Part of a small language model's weights: 14 layers.
MLP neurons of a small language model. Each row is named by its layer, matrix (gate and up: input weights) and neuron, and shows model dimensions 16-143. Each number is 200 + 40 x the weight over its row's rms, rounded and kept within 0 to 999. A neuron's up and down rows have the sign that makes its largest values positive.
After each neuron's rows, "fires in" lists the words (lower case) most often at its 100 highest values on Wikipedia text that the model never trained on.

L4.gate365,203,144,153,224,215,222,222,142,201,244,183,218,235,207,148,183,269,207,147,147,149,189,180,272,208,220,117,211,190,197,195,200,158,212,197,260,239,227,85,232,212,272,120,103,273,228,156,305,136,256,239,182,230,204,170,191,201,229,155,176,175,194,218,210,210,153,159,128,186,270,178,211,174,196,191,176,250,95,251,210,210,213,185,219,180,160,222,186,259,166,169,193,229,194,298,202,229,187,252,194,213,313,250,218,182,189,132,175,222,226,229,160,203,208,256,258,214,246,196,140,233,222,177,215,192,160,185,180
L4.up365,242,179,221,193,192,179,173,200,151,210,247,234,198,172,237,136,191,186,146,169,201,235,169,219,259,223,245,140,233,228,232,206,200,187,224,224,162,247,172,237,195,233,241,203,168,182,214,179,187,187,190,198,240,228,237,240,192,172,143,244,154,236,216,186,174,256,197,155,193,224,112,158,196,181,184,274,231,234,183,249,213,212,149,168,176,212,224,145,248,196,197,193,122,154,189,243,219,273,272,176,154,271,244,163,222,191,240,210,135,275,277,277,189,264,158,222,164,174,246,196,167,229,130,200,123,170,190,190
fires in: "of", "committee", "urban", "include", "industrial"

L2.gate493,187,146,171,195,175,252,223,145,128,161,251,215,271,207,180,254,236,168,147,218,179,192,198,261,193,188,157,167,202,219,123,166,216,168,110,258,214,200,198,306,231,196,102,187,176,228,271,233,193,179,198,172,249,229,190,202,145,199,199,204,211,225,153,257,107,218,260,196,181,229,190,229,132,202,185,129,231,210,227,169,239,183,225,193,208,149,187,291,174,138,196,160,167,185,213,225,162,201,190,185,273,174,218,182,214,110,233,255,213,159,207,189,217,164,192,186,165,253,170,189,247,178,160,201,175,215,181,227
L2.up493,175,175,222,215,191,173,224,190,170,250,174,241,237,282,202,153,229,198,183,294,158,192,177,229,196,212,210,236,167,242,214,182,219,171,146,208,154,187,227,227,195,154,154,186,223,232,243,200,232,220,129,103,222,235,202,198,186,172,275,208,177,189,221,235,182,141,156,255,120,159,177,260,268,252,202,254,169,221,179,145,153,173,188,233,225,183,228,192,235,133,224,309,207,312,146,200,161,222,178,159,218,125,233,247,159,207,249,174,190,196,266,180,194,230,236,176,168,130,213,235,185,161,195,194,168,267,294,169
fires in: "national", "indian", "popular", "german", "model"

L2.gate271,204,205,243,239,193,222,175,204,269,148,229,216,209,211,250,243,177,143,229,203,230,270,189,213,169,150,160,72,228,200,152,172,155,209,173,203,218,183,250,220,217,185,213,190,169,116,183,182,231,225,154,173,234,216,174,186,209,215,147,249,146,148,140,178,201,220,218,165,183,197,232,142,171,159,167,191,211,210,275,176,205,212,146,213,222,201,241,177,167,244,201,145,163,139,154,300,192,277,226,180,180,191,273,199,209,221,215,285,242,206,228,227,134,208,137,155,243,196,186,210,221,183,243,160,149,207,227,209
L2.up271,228,147,145,220,240,190,277,155,237,214,274,127,213,258,159,200,175,189,191,158,224,161,207,170,251,214,203,175,198,153,173,163,193,190,183,152,260,210,244,205,232,227,179,168,247,245,187,160,190,148,135,166,244,243,236,110,246,259,201,236,164,195,199,143,222,236,224,168,196,174,228,200,186,235,197,216,191,195,203,264,244,212,200,217,213,218,200,162,270,311,229,184,161,225,198,153,220,203,155,174,222,168,176,186,179,188,233,227,259,210,170,202,108,237,156,213,204,78,227,262,264,179,156,196,207,155,256,213
fires in: "2019", "2014", "2009", "2020", "2017", "2021"

L2.gate367,142,182,194,187,189,222,197,217,199,227,165,198,213,173,199,195,250,263,255,168,166,155,199,137,100,211,173,183,164,174,196,146,151,242,157,193,185,162,255,180,174,185,181,214,247,216,199,229,264,162,197,273,191,221,291,231,156,167,225,204,261,128,240,225,201,195,278,291,188,235,217,279,220,243,210,180,256,231,157,237,175,220,159,332,249,208,226,206,206,235,232,172,134,118,218,262,254,152,141,170,107,195,169,261,181,215,175,219,173,141,209,190,235,150,163,191,123,233,229,223,192,191,183,224,253,189,250,183
L2.up367,149,209,159,180,199,179,237,189,162,289,244,223,240,191,119,184,200,180,269,191,220,197,216,216,189,232,214,206,177,122,153,199,204,185,126,163,187,245,202,239,160,200,238,268,226,230,231,199,224,192,204,236,167,213,231,145,201,178,243,174,246,231,176,187,236,294,132,233,219,279,101,242,156,248,172,181,171,178,216,263,152,210,212,234,185,179,228,209,185,201,168,185,205,135,169,184,206,169,159,169,210,204,86,219,220,259,208,148,221,231,170,198,175,127,187,204,93,222,180,272,271,218,225,213,213,202,216,158
fires in: "first", "off", "free"

L6.gate63,138,253,196,226,171,177,246,154,119,211,195,183,184,205,229,224,197,237,146,177,164,168,149,204,151,217,218,199,109,250,166,205,115,150,205,168,222,181,226,250,177,165,191,157,211,141,178,184,197,211,246,188,110,257,249,156,143,212,214,140,149,184,146,223,173,183,153,194,233,187,179,220,179,239,266,125,214,158,266,263,190,159,115,181,151,212,171,251,197,270,202,179,193,184,194,183,231,133,183,225,163,211,252,216,122,230,176,94,209,174,166,299,255,231,214,208,128,229,221,292,121,265,237,247,217,218,184,203
L6.up63,212,249,137,252,241,227,240,161,256,267,164,263,156,201,214,141,183,231,196,230,177,263,141,261,232,265,223,222,216,179,187,175,232,213,211,177,152,248,132,239,185,209,193,167,282,217,250,160,84,196,159,111,190,192,231,205,167,202,216,194,224,204,237,171,174,230,203,159,197,269,236,210,235,155,137,176,268,165,226,229,189,231,145,216,170,258,150,186,220,191,218,254,198,116,194,194,300,256,222,157,170,197,246,179,206,226,214,174,132,214,195,222,188,180,247,240,139,246,208,139,250,224,183,203,275,132,194,239
fires in: "route", "line", "avenue", "highway", "road", "brooklyn"

L4.gate451,238,236,231,170,205,265,244,187,219,239,151,192,144,206,170,254,183,230,184,188,228,244,207,202,232,205,241,216,200,169,144,201,221,159,230,194,220,106,226,193,212,195,252,197,228,167,157,238,207,222,201,176,156,165,233,213,231,286,156,142,136,246,155,247,199,188,185,176,246,185,222,172,238,186,196,198,131,192,233,179,209,236,180,173,250,273,178,285,222,249,212,199,239,137,190,232,214,219,217,233,159,271,126,227,223,163,232,198,260,193,144,227,266,184,204,186,211,153,239,212,184,147,163,181,226,150,202,175
L4.up451,152,265,224,161,183,186,174,206,178,167,152,133,170,203,174,166,98,112,147,225,258,224,242,148,189,241,226,125,188,141,228,192,237,237,212,137,158,168,254,157,170,193,260,234,212,167,239,153,308,219,190,219,202,246,233,230,240,161,141,219,258,124,170,226,170,193,154,197,225,184,261,240,174,192,227,221,232,242,281,216,189,179,201,191,144,108,226,245,147,143,195,249,212,222,196,81,208,239,283,266,249,239,176,219,214,125,195,227,196,190,201,187,234,205,232,244,182,272,223,242,162,135,151,190,215,208,218,256
fires in: "but", "throughout"

L10.gate192,205,165,188,280,169,232,227,193,192,194,186,165,165,182,197,215,258,164,265,207,220,266,207,218,133,150,210,235,203,209,220,217,203,204,218,223,268,210,138,144,208,194,213,232,188,174,148,187,226,204,202,115,180,221,203,90,150,211,232,139,108,136,202,204,171,241,189,200,204,218,196,188,148,213,226,171,216,250,184,154,220,149,231,125,273,289,257,254,196,205,219,183,177,289,217,155,159,299,243,140,166,191,162,199,219,168,195,121,220,262,245,178,198,169,158,198,204,171,183,98,282,209,154,215,286,152,243,255
L10.up192,227,154,244,188,149,254,233,146,164,110,162,174,245,220,208,222,173,225,157,242,235,189,257,135,196,241,194,130,196,235,194,247,283,231,161,218,212,210,158,194,163,229,193,210,196,211,200,234,226,151,208,214,190,230,226,163,135,267,211,212,173,128,111,254,155,212,215,150,255,163,193,240,219,280,154,151,229,210,177,168,235,145,179,224,226,224,195,172,181,259,160,126,134,195,151,232,203,199,181,180,222,225,223,267,221,176,183,289,216,207,183,166,248,245,220,280,247,227,231,261,134,177,162,169,162,216,246,214
fires in: "high", "highway", "w", "highest", "court"

L8.gate358,256,216,237,276,205,158,165,266,132,134,187,280,172,182,194,288,211,194,235,158,138,195,177,151,197,226,340,217,183,199,214,223,183,200,175,136,194,148,146,188,206,219,210,251,207,179,170,220,200,212,149,244,144,185,157,202,177,253,188,117,164,190,210,170,178,192,213,198,207,229,190,145,168,294,206,268,149,182,187,179,230,223,212,220,216,233,242,197,184,185,223,186,201,170,178,145,207,210,199,234,211,207,272,215,130,159,160,212,198,159,178,159,162,178,187,170,241,282,154,171,162,293,258,236,204,230,188,229
L8.up358,249,232,199,213,184,240,162,167,134,153,186,209,204,206,146,163,195,175,222,184,174,164,153,185,188,248,243,263,195,215,180,222,130,195,132,208,220,268,149,182,248,162,212,194,188,266,149,227,249,205,184,211,186,222,171,182,233,250,189,180,171,210,182,240,228,137,179,219,225,185,100,197,121,190,213,228,190,146,208,251,175,236,189,270,238,141,161,173,199,312,212,239,177,102,199,252,216,251,276,239,196,242,191,258,238,175,199,135,254,134,150,202,233,228,214,199,176,130,181,210,151,167,158,231,213,211,182,228
fires in: "that", "us"

L2.gate19,231,196,184,161,173,237,156,184,279,239,247,227,194,241,217,229,191,189,199,240,177,98,158,193,219,169,200,242,227,199,220,169,212,223,168,213,173,187,245,202,178,189,296,188,222,231,180,200,213,217,168,228,230,128,308,158,189,220,237,279,167,113,225,174,222,227,198,192,191,217,224,269,197,170,276,211,210,190,116,191,219,177,213,192,126,144,225,232,274,159,151,227,208,194,272,232,169,161,189,220,202,182,177,175,218,175,210,195,128,194,169,255,189,252,256,272,163,184,236,274,190,132,214,179,182,203,198,140
L2.up19,220,178,266,206,177,310,212,200,246,217,168,139,191,191,228,197,223,183,215,176,201,150,255,202,150,227,182,275,118,198,183,223,204,212,155,199,219,229,216,269,176,191,159,158,283,184,139,175,242,247,218,222,205,212,212,207,190,186,191,210,230,184,166,259,262,201,159,209,217,276,219,255,185,161,176,163,222,241,168,182,158,153,112,228,221,205,281,257,145,207,191,246,133,253,210,271,214,223,215,213,180,221,234,193,162,172,204,143,149,169,219,165,207,221,168,232,125,208,179,241,251,174,163,218,218,285,168,152
fires in: "include", "me", "meaning", "includes", "means", "1"

L6.gate504,167,227,200,133,130,178,202,185,189,214,205,247,261,241,214,169,208,280,269,207,193,231,216,211,224,239,212,180,188,136,106,111,220,235,264,172,177,205,171,296,154,237,241,130,162,186,124,169,138,205,149,232,204,241,179,199,184,230,247,188,151,217,150,220,215,217,217,228,202,190,180,213,174,201,225,193,169,151,179,202,204,197,179,161,120,212,227,244,209,320,224,232,115,220,232,229,285,244,222,218,101,172,245,220,201,172,286,169,180,215,226,168,134,158,206,285,183,256,222,218,154,263,228,212,156,190,255,233
L6.up504,208,113,164,199,203,161,167,207,167,221,224,192,259,227,209,259,281,189,182,171,186,218,175,181,226,191,219,179,174,314,134,233,166,193,176,218,296,223,204,238,197,237,265,273,198,202,149,187,233,168,177,283,197,275,285,159,196,214,190,171,224,196,144,156,246,202,160,218,192,254,218,182,194,225,250,123,205,236,228,192,234,235,227,194,206,198,198,202,166,207,172,75,215,177,240,167,174,123,172,250,243,238,229,214,232,144,224,175,192,250,220,240,233,162,170,248,231,175,192,149,281,190,215,203,212,204,180,242
fires in: "one", "series", "junior", "alone", "avenue"

L2.gate191,178,201,169,229,208,204,196,195,174,191,193,211,289,256,252,204,204,144,197,228,240,290,222,183,223,170,204,146,207,210,281,175,186,192,251,168,213,225,186,214,351,141,205,232,147,234,136,212,227,261,188,232,169,253,222,201,195,223,117,226,147,275,138,205,211,160,177,151,145,200,225,190,274,276,162,280,171,233,224,158,218,211,178,166,64,209,126,208,159,235,254,149,160,186,219,208,218,237,313,186,208,265,179,220,184,231,178,204,213,163,186,177,190,155,230,149,158,169,196,247,209,204,182,251,188,166,171,283
L2.up191,218,195,227,159,271,170,225,164,189,201,225,289,252,155,147,198,214,183,165,172,193,210,205,191,235,166,216,292,148,226,108,171,212,199,261,196,252,218,138,168,223,152,243,290,201,234,211,237,193,223,173,193,230,181,190,188,119,240,200,144,171,251,168,237,241,205,217,229,201,197,217,230,176,190,271,233,166,256,200,227,241,226,167,204,134,210,173,188,206,185,124,120,254,111,241,184,186,212,206,223,120,229,134,204,245,136,161,259,125,247,311,174,156,190,219,166,189,291,149,172,127,228,233,231,242,171,210,179
fires in: "through", "into", "modern", "pdc", "throughout"